config = dict(
    n_layer=15,
    d_model=640,
    n_head=5,
    n_kv_head=1,
    head_dim=128,
    d_mlp=1728,
    vocab_size=50257,
    activation='swiglu',
    norm='rmsnorm',
    norm_place='pre',
    norm_eps=1e-05,
    positions='rope',
    rope_base=15800.0,
    rope_fraction=1.0,
    qk_norm=True,
    attn_scale=0.0884,
    bias='none',
    tie_embeddings=False,
    parallel_block=False,
    init='uniform',
    init_std_qkv=0.016,
    init_std_o=0.0,
    init_std_up=0.016,
    init_std_down=0.0,
    optimizer='cautious_adamw',
    lr=0.000528,
    beta1=0.95,
    beta2=0.95,
    weight_decay=0.0,
    lr_head=0.00694,
    warmup_steps=266,
    schedule='wsd',
    decay_fraction=1.0,
    decay_shape='cos',
    final_lr_fraction=0.0,
    batch_tokens=131072,
    seq_len=1024,
    doc_mask=True,
    z_loss=0.0001,
    train_tokens=773700000,
    steps=5903,
    dataset='wikipedia_en',
)
MLP neurons of a small language model. Each row is named by its layer, matrix (gate and up: input weights) and neuron, and shows model dimensions 442-505. Each number is 128 + 32 x the weight over its row's rms, rounded and kept within 0 to 255. A neuron's up and down rows have the sign that makes its largest values positive.
A block is one neuron, or neurons of one layer that tend to fire together. Before each block is what it responds to, as a language model described it from the Wikipedia text at the highest values.

Description: Sports competition terms. Words for teams, competitions and match outcomes in sports articles and tables, such as team, Cup, game, defeating, win, plus zero and date cells in stat tables.
L2.gate394 [198 188 137 161  61 156  97  90 101 116 117 129 137  84  96 139 168 107 187 189 125 122  76  76 129 130 220 121 102 139 158 155 153 145 146 129 124 151 127 130 105 127 124 139 139 113 143 139  81 118 150 138 117 143  83 122  69  76  92 177 127 137 130 123]
L2.up394 [169 123 139  83 101 166 107 121 128  76 177  93 104 113 115 140 138 186 137 190  92 206 147  64 153 116 213 125 117 123 146 173 127 125 114 142 149 176  80 117 122 113 111 133 151  87 148 154 110 139 154 135  92 132 123  85 111  99 159 135 123 111  80 114]
L2.gate451 [152  92  65 117 119 104 137  92  75 125 191  82 154  99  63 103 146 113 158  96  93 149  97  91 130 127 143 175 114 160 163 163  93 187 145  69 106 118  90  89 122 165 135 197 139  87 153 113  97  89  97 134 100  71 177 100 115 124 153 115 102 136 158 109]
L2.up451 [119 153 166 118 123 151 104 111  71 156 164 161 169 162 129  98  73 118 137 170 132 129 145 131  91 139 107 162 137 124 172  91 123 156 135 118  95 155  90 173 102 144 127 116 132 123  99 119 181 145 144 168  91 158 180 121 154 178  78 137 120  92  91 111]
L2.gate569 [ 87 118 127 109 170  74 107  43  87 125 148  93 144 119 179 104 169 120 138 137 156  39  84 197 104  95 159 138 146 132 102 154 145 177 138 139 138  90 105 117 134 157 153 131  76 141 110 120 149 143 126 148 103  69 126  93 139  84 177  99 104 116 110 137]
L2.up569 [115 125 131 151 104 155 174 170 148 132 147  82 103 123 130 105 168  91 157 140  91 130 121 101 159 105 155 117 128  89 100 108 163  56 173 119  75 149 130  91 141 131 127  83 124 134  74 114 137 165 109 144 169 146 174 106  50 197 134 106  85 151 136 117]
L2.gate650 [171 113 151 145 130  91 142  62  82  68 133  70 207  88  75 121 104  96 111 136 145 117  67 102 167  93 104  90 112 177 120 144 134 153 125 105  80 154  59 138 150  94 155 140 151 125 132 114 100 127 137 133 122  55 101 147 137 104 157 160  86 128  79 141]
L2.up650 [138 120 140 137 108 129 144  79 137  77 203  84 178 137  92 166 106 136  80 129  98 123 115  69 173 138  88 137 140 108 156 167 217 166 107  84 123 144 139  40 143 133 121 132 170 142 105 113 110 184 149 157  96  97 104 127 144 139 205 159  94  94  92 153]
L2.gate860 [122 139 152 156 165  60  45 132 162 155 116 136 140  88 188 146 176  61 143 148 150  99 187 127 177 133  96 135 125 107  94 137 134 123 166 113  95  84 186  88  97 140 133 149 137 157 115 103 111 109 107 112 150 138 126 150 125 182 156 132 156  98 176  87]
L2.up860 [133 110 119 138 189 112 125  84  99 128 159  81  96 117  81  75 100 100 109 144 107 166 129 109 166 136 148 126 135 187 135 119 132 149 194 144 154 142 107 176  95 128 136  73 176 121 124 163 145 118  98 154 153  80 135 114 109 137 167 107 154 129 148 171]
L2.gate1382 [100  79 112 181 113 144 163 116  85 162 124 118 144 140 102 167 159  54  84 101 124  94  97  88 176 143 165 115 142 149 142 113 134 153 151 139 110 128  84 122 104  94 166 120 104 162 139  78  74 157 129  78  42 136 133 197 141 103 102 128 136  72 110 145]
L2.up1382 [165 165 115 171 154  90  90 105 111 151 136 174 152 120 118 154 152 111  72 107 127 154 142 104  89 157 119 135 107 114 150 143 168  47 135 154 146 143 133 105 139 131 113 163  73  97 131 123 107 132 102 165 121 104 129 181 106 130  98  74 138 125  93 114]
L2.gate1426 [137 155 122 113 130  86 168 110  78  91 146  98 163  69 108  68 109 180 158 148 113 102 153  80 130 120 162 101 160 121 123 158 166 143 150 119  72  89  81 142 150 132 135 152 155 131 129 128  81  88 154 108 117  75 120  88 180 147 178 109 121 150 141 101]
L2.up1426 [157 120  89  81  83 103 146 151 160 130 117 149 110 155 104 130 119 163 162 136 103  65 160  79 122 142 114  98 101 133 175 107 165  74 157  74 128  83 122 168 171 176 160 104 129 120 175  64  60  88 111 111 164  76 140 138 150 166 136  91 129 193  91  99]
L2.gate1447 [162 129 122  91 134  93 124 121  95 124 128  96 102  74 152 176  90 125 144 120 133 169 115  96 151  71 143 128 115  62 121 119 131 139 126 130 105  84  79  57 110 108 108 146 191 146  90 159 127 156 120 170 145 111 119  90 136 153 189 129 123 145 137 121]
L2.up1447 [183 131 174 177 134 104 152 122  90  95 148  94 156 117 128 155 170 143 154 147  93 173 106 110 149 101  99 151 150 135 176 171  99 149  89 178 137  89 113 143 119 171  85 186 142  89 165 142 130  78 185 142 128 113 139 141 136  99 120 129  26  70 149 140]

Description: Mid-word name fragments. Short word-piece tokens inside proper names or uncommon words, often at sentence or title start, e.g. Ell-er-by, Gwath-m-ey, Pil-ch-uck.
L7.gate328 [165  21 128 102 161 155 138  91 131  87 126 148 102 104 175 116 119 109 167 168 131 188 189 103 135  74 135 145 104 112 147 161 103  90 139 113 121 154 124 135 210 138 145 148  86 191 113 118 133 119 175 103  99 108 154 136 158 220  91 130 153 130 158 171]
L7.up328 [170 105 125 128 134  97 140 159 153 145 103 130 199 170 176 104  53 102 150 146 136 138  75 137 189 151 162 134 108 121 111 101 124 130 145 105  81 155 128 132 198 120  80 173 127 165 128 128  87 202 156  78 118 115 133 143 163 158  78 126 135 113 138 136]
L7.gate459 [153 100 116 158 171 101 157  74  37 101 149 104 115 157 131 131  97 154 100 148  92 122 124 134 109  87 110 147 154  96 143 135 170 159 151 106 132  62 102 139 162 108 141 128 147  93 116  92 182  94 125 114  85 162 102 101 137 163 122 106 111 180 103 204]
L7.up459 [197  93 110 140 100 139 128 106 112 125  71 153 161 125 144 109 111 116 172 115 153 107 100 148  95 150 159 129 105 160 107 131 119 141  69 109 169  93 163 108 115  73  91 140 143 148 115 175 102  87 155 163 183 103 124 126 143 119 104 186 113 136 132  98]
L7.gate463 [132  99 126 127 171 108 119 193  78 181 129 107 155 180 147 105  59 125 115 128 102 210 129 121 151 160 140 150 106 140 129 128 154 139  48 108 151 106 179 162 108 134 128 131 162 109 107 125 170  72 126 134 112 119 116 170 163 108 141 105  85 165  99 151]
L7.up463 [146 139 194 139 191 120 160 162 159 138 115 130  90  95 129 124  57 152  99 137 116 177 195 106 124 157  75 105 102 105 158 144 137 158 151 122 193 179 129 142 128 145 107  97 129 159 123 168 108 124 145 104 147 164 132  90 153 148 102 155 105  93  84  82]
L7.gate831 [150 123 149  64 116 134 101 168 173 132 136  98 176 114 154 148 125  89 128 154 121 138 201 111 209 125  90 128 180 134 126 156  82 175  75 110 128 139  90 129 185 140 119  53  23 158  95 104 108 112 118 131 131  95 150  86  98 115  95 174 137 176 141 124]
L7.up831 [148 163  74 161 124 162 165 112 120 140 133 128 102 134 130 141 173 193 127 147 172 127  86 126 200 150 130 129  58  43 115 133 155 145  77 122 185 107  65 157  94 170 124 137 145  73 100 121 132 127 143 143 172 131  96 153 144 123 146 138 147 117 114 118]
L7.gate858 [158 139 179 108  76 133 130  94 156 174  86 141 130  48  99 106 122 132 157 163  79 149 133 128 116 160 131 135 141 147 122 209 130  59  81 147 148 157 156 118 146 105  78 162 119 134 114 180 147 136 113 159  71 129 148 190 115 139  85 109  95 191 216 110]
L7.up858 [138 122 166  93  72 103 124 149 102 111 133 104 174 132 144  97 108 164 150 200 138 141 123 123 158 176 126 155  88 137 150 155 170 151  97 161 152  74 131 208 112 138 141  94 103 158 135  77 110 170 115 110 116 152 108 158  88 151 168 150  95 134 115  73]
L7.gate1046 [144 166  75 137 163  85 110  93 128  97 144  96 223  85 132 145 119 140 114  91  85 114  93 112 165 192 114 153  83 167 139 146 129 113  87 116 117  78 166 186  77 103 160 120 164 133 179  86 176  70 149 117 101 174  81 222 171 110 136 100  96 189 113 107]
L7.up1046 [109  99 136 146 127 113 141 169 149 120 149 129 107 162 131 137 112 176  81 117 152  95 163 155 126 100 156 133 135  81 163 153 103 152 123 121 142 156 105 142 131 124 108 141 167 127 114  86 124 151 173 164 154  91 193  80 201 118 155  60 114 119 128 104]
L7.gate1202 [178 101 108 116 163 158 131 126 135  89  97 143 128 125 193  84 103  98 108 173 161 178  84  73 145 123 172 154 115 116 157 161 118 207  83 114 124 139 171  91 119  90 125 180 197 119 127 118 144 166 161  85 114  76 147 114 131 111  78 157 128 126 124 104]
L7.up1202 [182 147  95  83 179 164 113 122 167 143 113 186 144  92 158 122 127 146 177 133  62 196  92 138  96  71  59 148 112  93 104 128 114 169  89 102 176 109 189  92 129 145 141 131 157 136  96 153  65 166 108 142 124 144 166 127 121 133  95 149 135 113 105  55]
L7.gate1457 [139 105 179  91 135 100 133 126 115  70 120 106 119 135 122  93 115 169 121 137 112 185 168 168 172 135 154 143  87 158 134 169 115 161  81 115 162 150 171 105 125 140  94  95  94 144  76 103 128 109 181 169 116  87  89 112 124 163  92 104  88 124 156 154]
L7.up1457 [ 75  75 152  78 120 172 123 161 160 150 138 117 150 134 182 123  89 116 143 108 171 161 146 100 155 113 142 168  81 113 153  70 215 149 125 148 137 135  86 144 119 139 158 106  99 146  94 123 159 133 164 120 193 137 101 165 129 117 159  81 136 111 140  84]

Description: Table and coordinate separators. Structural delimiters in Wikipedia tables and infoboxes: the slash between DMS and decimal coordinates, and pipes opening rows in election or track-listing tables.
L2.gate445 [192 143 126 154  45 149 158 146  98  62 107 108 174  83 141  97 139  85 124 119 104 110  73 141 107  97 136 116  98 113 118 160 120 207 173  86  77  45 176 148 157 115 165 135 129 111 123  83  85 160 164  97 127 111  98 156 133 113 142  78 106 156 108 190]
L2.up445 [130 133 104 146 139 177 130 103 127 132 124 101 164  68 141 139 142  93 153 112  64 173 129 115  59 113 134 114 114 140 151 155 103 137 181  98 114 136 160 132 127 103 173 145  93 102 100 112 121 195 157  81 141 162 144 139 126 149 133 114  80 119 162 165]
L2.gate549 [131 158 136 187  85 102 138 155 134 124  95 115 137 126 111 166 185  92 128 138  47 106 133 140 135 120 139 148 162 171 172 105 126  76 139  91 106 114  89 111 155 107 121  92 139 105 177 121 145 147  95 113 129 140  86 150 158 135  67  94 118 130 131  97]
L2.up549 [163 150 176 109  66 128 139 119  71  41 122 126 127  92  83  75  96  87 123 102 115 189  98 126 132  70 176  43 109 105 170 134 136 148 139 114  81  93 122  95 135 112 143 131 123 122 139 179 194  96 164 137 107 138 128 124 148 135  90 113 102 115 168 153]
L2.gate575 [172 157 146 147 114 106 130 107 105 102 123  86 103  90 117  78  87 166 163 169  72 138  99 124  93 107 169 163  91 121 103 192  94 139 144 135 119 115  94 178  97 146  83 157 119 135 157 120 130 100 122 117  53 110 135 111 102 133  98 122 134 141 154 136]
L2.up575 [ 99 105 151 157 119 170 144 161 171 108 135 120 117 109 139 119 102 159 104 196 151 123  75 150 207 156 116 101 158  95 126 109 169 131 171 146 120 139 135 113  84  93 107 135 120 106 162 150  62 136 146 130 129 149 103  89 167 105 160 165 119  84 127 181]
L2.gate611 [107 118  78 176  88 105 153  76 148  68 113 122 115 158 100 145 127  87 164 123 174  91 146 154  77 161 141 141  87 142 185 136 124  94 159 102  90  89 156 136 130 105 143 138 107  71 107  86 114  58 134 114  40 118  97 153 179  99 182  93 163 157 176 161]
L2.up611 [133  98 188 150 151 120 128 130 139  86 104 119  95 198 122 109 175  75 112  35 178 149  88 140 119 130  80 130 130 167 181 117  69  80 105 119  66 112 121  95 165 105 134 146 104 128 116  73  72 102 115 120 151  83 112 201 131 167 145  32  84 191 135 153]
L2.gate1130 [ 64 168 120  47  87 150  93 131 119 123 109 146  90 159 135  73  94 139 184 166 174 160 159 117  60  77 137 117 123  91 169 121 127  77 153 150 121  89 113 119 100 129 129 150 166 104 148 102 136  62 100 109 115  87 105 146 146 149 150 148 146 166 122 113]
L2.up1130 [148 120 138 150  92  94 175 122 121 148 166  86 176 137 149 153 115  85 109 103  91 157 129 158  55 110  98  89 116 170 113 116 113 105 151 142 167 137 131  95 171  36 147 141 125 162  95 136 151 177  77 128 142  98 192 188 179 160 144  15 178 103 144 139]
L2.gate1472 [153  74 137 154  83  91  96 100 124  53 154 149 139 123  99 115 122 135 159 170 109 122 117 152 136 105 182 129 115 166 156 171  93 159  68 135  74  94  94 105 200 147  89 124 135  67 138  77 150  88 102  85 122 117 145 169 112 112  93 121 140 137  92 124]
L2.up1472 [ 84 141 203 103  60 106 153 116 118  98 154 126 124 169 131 143 146 144 121  49  86  95 147 121 102 155  83 168 169 136 134 172 110 124  83 133 150 144 123  90 138 138 139 162 103 136 159 122 132 119  75 134 140 153  67 186 127  76 102 126 128 108 141 140]
L2.gate1486 [173 133 111 176  90 132 129 176 140 121  80 147 110 107 144 141 111  73 141 103 135 146 137 109 164 130 124 103 127 120 162 132 110 126 190  89  71 107 134 161 150  84 119  95 196 120  77  84 127 134 110 122  82 135 169 126 145 148 141 106 202 149  99 123]
L2.up1486 [102 121 156 199 107 131 134 147 122 121 100 128 103 175 150 186 116 161  79 148 116 145 170 132 121 164 140 170 129 204 184 106 123 144 122 136  48 129 138 115 164 114 169  84 137  84 115  82 163 149 106 111  92 149 103  99  75 135 126 100 106 125 114  84]
L2.gate1642 [140  96 109 197 162 135 147 100 108  82  85 112 187 125  47 118 162 123 133 144 117 153 103 158 124  88 106 115  72 123 140 102 144 123 156 129  97 100  64 126 148 122 121 148 148 103 136 156  95 115 115 115 124 140 152 151 107  90 117 173 112 139 112 147]
L2.up1642 [ 97 160  76 158 146 121 152 143 121 133 146 183  61 101 149 111 123 150 153  86 133 119 128 120 120 167 127 104 156 137 123 120 124 121 157 140 184 148 168 128  93 116 147 100 116  98 119 168  80  86  80 105 188 132 172 176 171  96 185 158 103 172 145 129]

Description: Second part of compounds. Fires on the second word or word piece of a fixed name or phrase, especially football divisions (League One, Division One, League Two) and compounds like long term, left hand.
L9.gate1409 [119 105 104 157  97 130 104 146 111 117 161 107 150 105 139 151 122  83 152 109 145 151 156  89 136 179 192 136 136 128 204 128 120 123 147 144 170 132 184 129 150  66 120 165 129 187 128 174 160 134 157 101 112 139 171 117 127  89 140 168 148  91 129 130]
L9.up1409 [106 124 134 136 161  85 129 187 126 129 151 156 129 118 192 107 104 109 102 125 167 131 114 176 197 162 161 165 190 207 135  75 117 131  99 181 115 119 117 170 174 105 143  95 119 113 177 114 130  91 141 172 110 102 105 114 124 143 145  95  96 173 162 128]

Description: Start of line-initial names. Second or later word piece of a proper name opening a line or entry, often just after a title or heading, e.g. Camer-on, San-ter-i, Bon-shaw.
L9.gate1294 [131  78 168 169 126  30 169 160  78 165 138  68 204 130 100 103  89 109 146  80 164 145 182 100  76  89 164 118 109 159 148 149 107 180  84 110 142 103  38  73 171  91 160 193 114 178 171  70 103 126 148 188 163 110 133 119 113 111 177 117 112 130 111 139]
L9.up1294 [138  81 158 115 133 137 173 120 135 129 104 128 128 117  82 106 167 136 105 142 131 173 200 162 131  84 158  85 152 108 176 156 113 126  60 141 138 101 146 115 132 118  65 144 168 152 149 185  88 117 147 113 175 121 178 124  81 126 118  89 115 112 174 108]

Description: Inside multi-word names. Later words of fixed multi-word names such as awards, leagues, stages and titles, e.g. Legion of, Grand Cross, League One, Stage 2.
L7.gate290 [131 115 141 146 157 104  77  53 136 151 165 120 116 113 165  97 206 115 122 123 143 126 111  76 118  97 187 170 137 126 108  89 175  93 101  91 119  87 116 144 151 177  85 215 184 154 101 151 171 182 136 115  96 195 132 161 147 153 155 187 149 186 109 134]
L7.up290 [143  92 122 142 154 143 158  96 105 138  71  89  77 146  84 133 157 168  97 162  95  80 106  85 176 144 132 182 148  58 106 150  67  92 132  98  98  73  76 146 178 123 120 136 159 116 145 137 197 122 106  87 155 143 159 124 111 100 150 133 179 160 128 150]
L7.gate661 [217  39 127 120 126 125  98 163 135 123 169 136 180 125 123 169 129 133 187  88  77 117 129 103 139 169 103 137 143 155 154  90 142 159 153 110  67 162 116 140 119 132 169 104 102 119 130  85 103 113  48 125 127  90 220 190 156 112  83 157 145 164  80 122]
L7.up661 [196 106 159 164 110 114 181 117 164 124 149 161 161 141 120 105 162 154  89 131 110  48 115 110 154 150  84 172  72 119 159  36 173 121 116 119  81 148 151 140  87 110 106 124 146 129 147 146 131 125 101 126 174  88 115 151 132  25  64  97  91 151 112  81]
L7.gate792 [145 111 170 102 123  79 138 132 128 104 159 129 117 112 109  47 130  94 128 125 113 132  96 149 164 136 109 123  94 158 156 148 166 152 133 135 136 120 124 132 153 121  95 130  84  88 113 104  89  53  84 107 101  86 158 148 150 139 130 202 176 170 116 129]
L7.up792 [132 150 117  78 122 152 130 102 163 163  84 122 112 127 139 152 154 131 122 128 117 111  85 122 133 128 118 145 139 139 119 121 141 155 136  85 159  92 190 146 127 177 111  86 104 131 101 154 168  91 140 105  99 151 112  90 150 102 134 180 149 140 110 148]
L7.gate871 [108 119 101 179  95  90 160 116  93  94 115 140 119  83  86  83 176 122 141 107 116  97  85 105 187  78 185 142 150  81 178 173 148 103 151 112  97 140 167 126 191 114 142 103 115 172 144 131 171 126 123 106 128 126 174 179  39 155 195 142 180 145 155 144]
L7.up871 [122 151 100  94 107  69  92 145 175 142 161 155 129 133 148  78 158 105  97  93 104  78 107  89 143 174 130 134 107 147 128 131 172 161 182  89 119 133 169 140 190 110 148 116 143  92 106 117 114 148 138 159 114 124 123 150 118  99 128 193 161  84 183 119]
L7.gate1142 [127 128 130 151  55 119 194 118  99  87 162 104 152 106 109 147 183 107  91  99  94  88 105  57 182 127 142 133 125  83 126 149 133 167 141 115  77 110 112 161 115 150 123 118 130  86  98  78  92 114  81 108  78 104 134 116 149 139 154 110 130 147 160 155]
L7.up1142 [167 163 118 122 102  95 142 162 105 138 121 150 132 126 106 115 144 143 119  89 111 120 108 184 148 132 162 158  68 117  81 158  74 150 116 137  89 162 140 185 130 178 127 121 136 105 128 100  87 122 139 147 133 182 139 115 119 165 105 112 134 128 136  80]
L7.gate1163 [147  85 166 112 111 106 141 110 124  66 125 134 118 117 173 104 145  94 155 109 192  88  88 155 188 139 212 114  96 143  89 139 119 125 130 126 132 147 141 180 154 112 120 158  77 161 165 112 123 126 153 149 127 149 120  88 127  96 151 116 185 161  81 123]
L7.up1163 [152 149 157 142 128 165 134 125 136 118 121 148 110 155 125 182 127 162 102  91 132 146 120 149 148 201 148 149  79 120 120 199 126  95 144 145 136 181 110 144 144 138 127 140 147 103 103 125  95 144 171  98 137 128 118 114 103 107  94 114 141  98  96 111]
L7.gate1313 [158 194 134  84  75 154 175 198  96  97 131 109 176 103 129 111 140 112 123  36  95 177 119 133 112 168 137 153 131 146 156 122 132 143 145 127  79 143 118  93 119 148  91 161  95 114  86 100 150 123 143 183 197 116 159 149 203  86 136 128 135 130 126 122]
L7.up1313 [146 172 132  90 128 121 152 156 140 124 183 115 180 128 152 151 116 167  86 101  83 116  81 140 137 126 157 177 142  87  69 146  72 149  96 131 135 108 113 120  89 128 114 129 144  66 113 146 101 124 117 164 117 137 188 182 175 113 101  76 109 156 123  98]
L7.gate1689 [105  83 134 136 146  91 119 163  53 193 139 176 134 127 102 110 135 146 150 171  62 163 144  79 152 157  81 103 145 179 121 141 122 154  39 129  96 159 150 103 174 132 109 153 143 114  89 112 123 176 114 115  85 186 112 140 144 140 139 169 114 223 116 160]
L7.up1689 [144  75 160 151 151  90 132 189 130 102  90 170 187  93 140 152 142 131  74 141 163  96  58 141 128  92 147 137 185 107 192  65 152 101 128 115 101 126 130 172 123 101 164 144 137  81 157  94 186  76 100 147 139 127 122 116 110 127  96 107 140 116 128 126]

Description: Table header line ends. The line break closing a markdown table header row (e.g. "| No. | Title | Length |" before "|---|"), plus nouns after "the" awaiting "of", such as the works, the details.
L9.gate1464 [132 213 102 153  69  99 157 113  88 162 115 132 163 139 171  98 103 117 148  96 133  89 164  82 157 117  86  73 148 120 132  81  98 102 143 151 191  95 142 159 115 140 111 147 151  59 157 148 112 140 142  87 133 141 119 198 153 168 177  86 174 125 116 100]
L9.up1464 [103 126 122 181 138 161 147 125 127 105 115  74 145 110  77 168 159 119 170 112 119 134 154 159 158 119 150 150 154 110  85 111 172 196 161  75 185 113  95 124 158  75 191 191 100 139 217 104  88 100 155 105 114 123 112 144 133  82 107 102  62 101 121 113]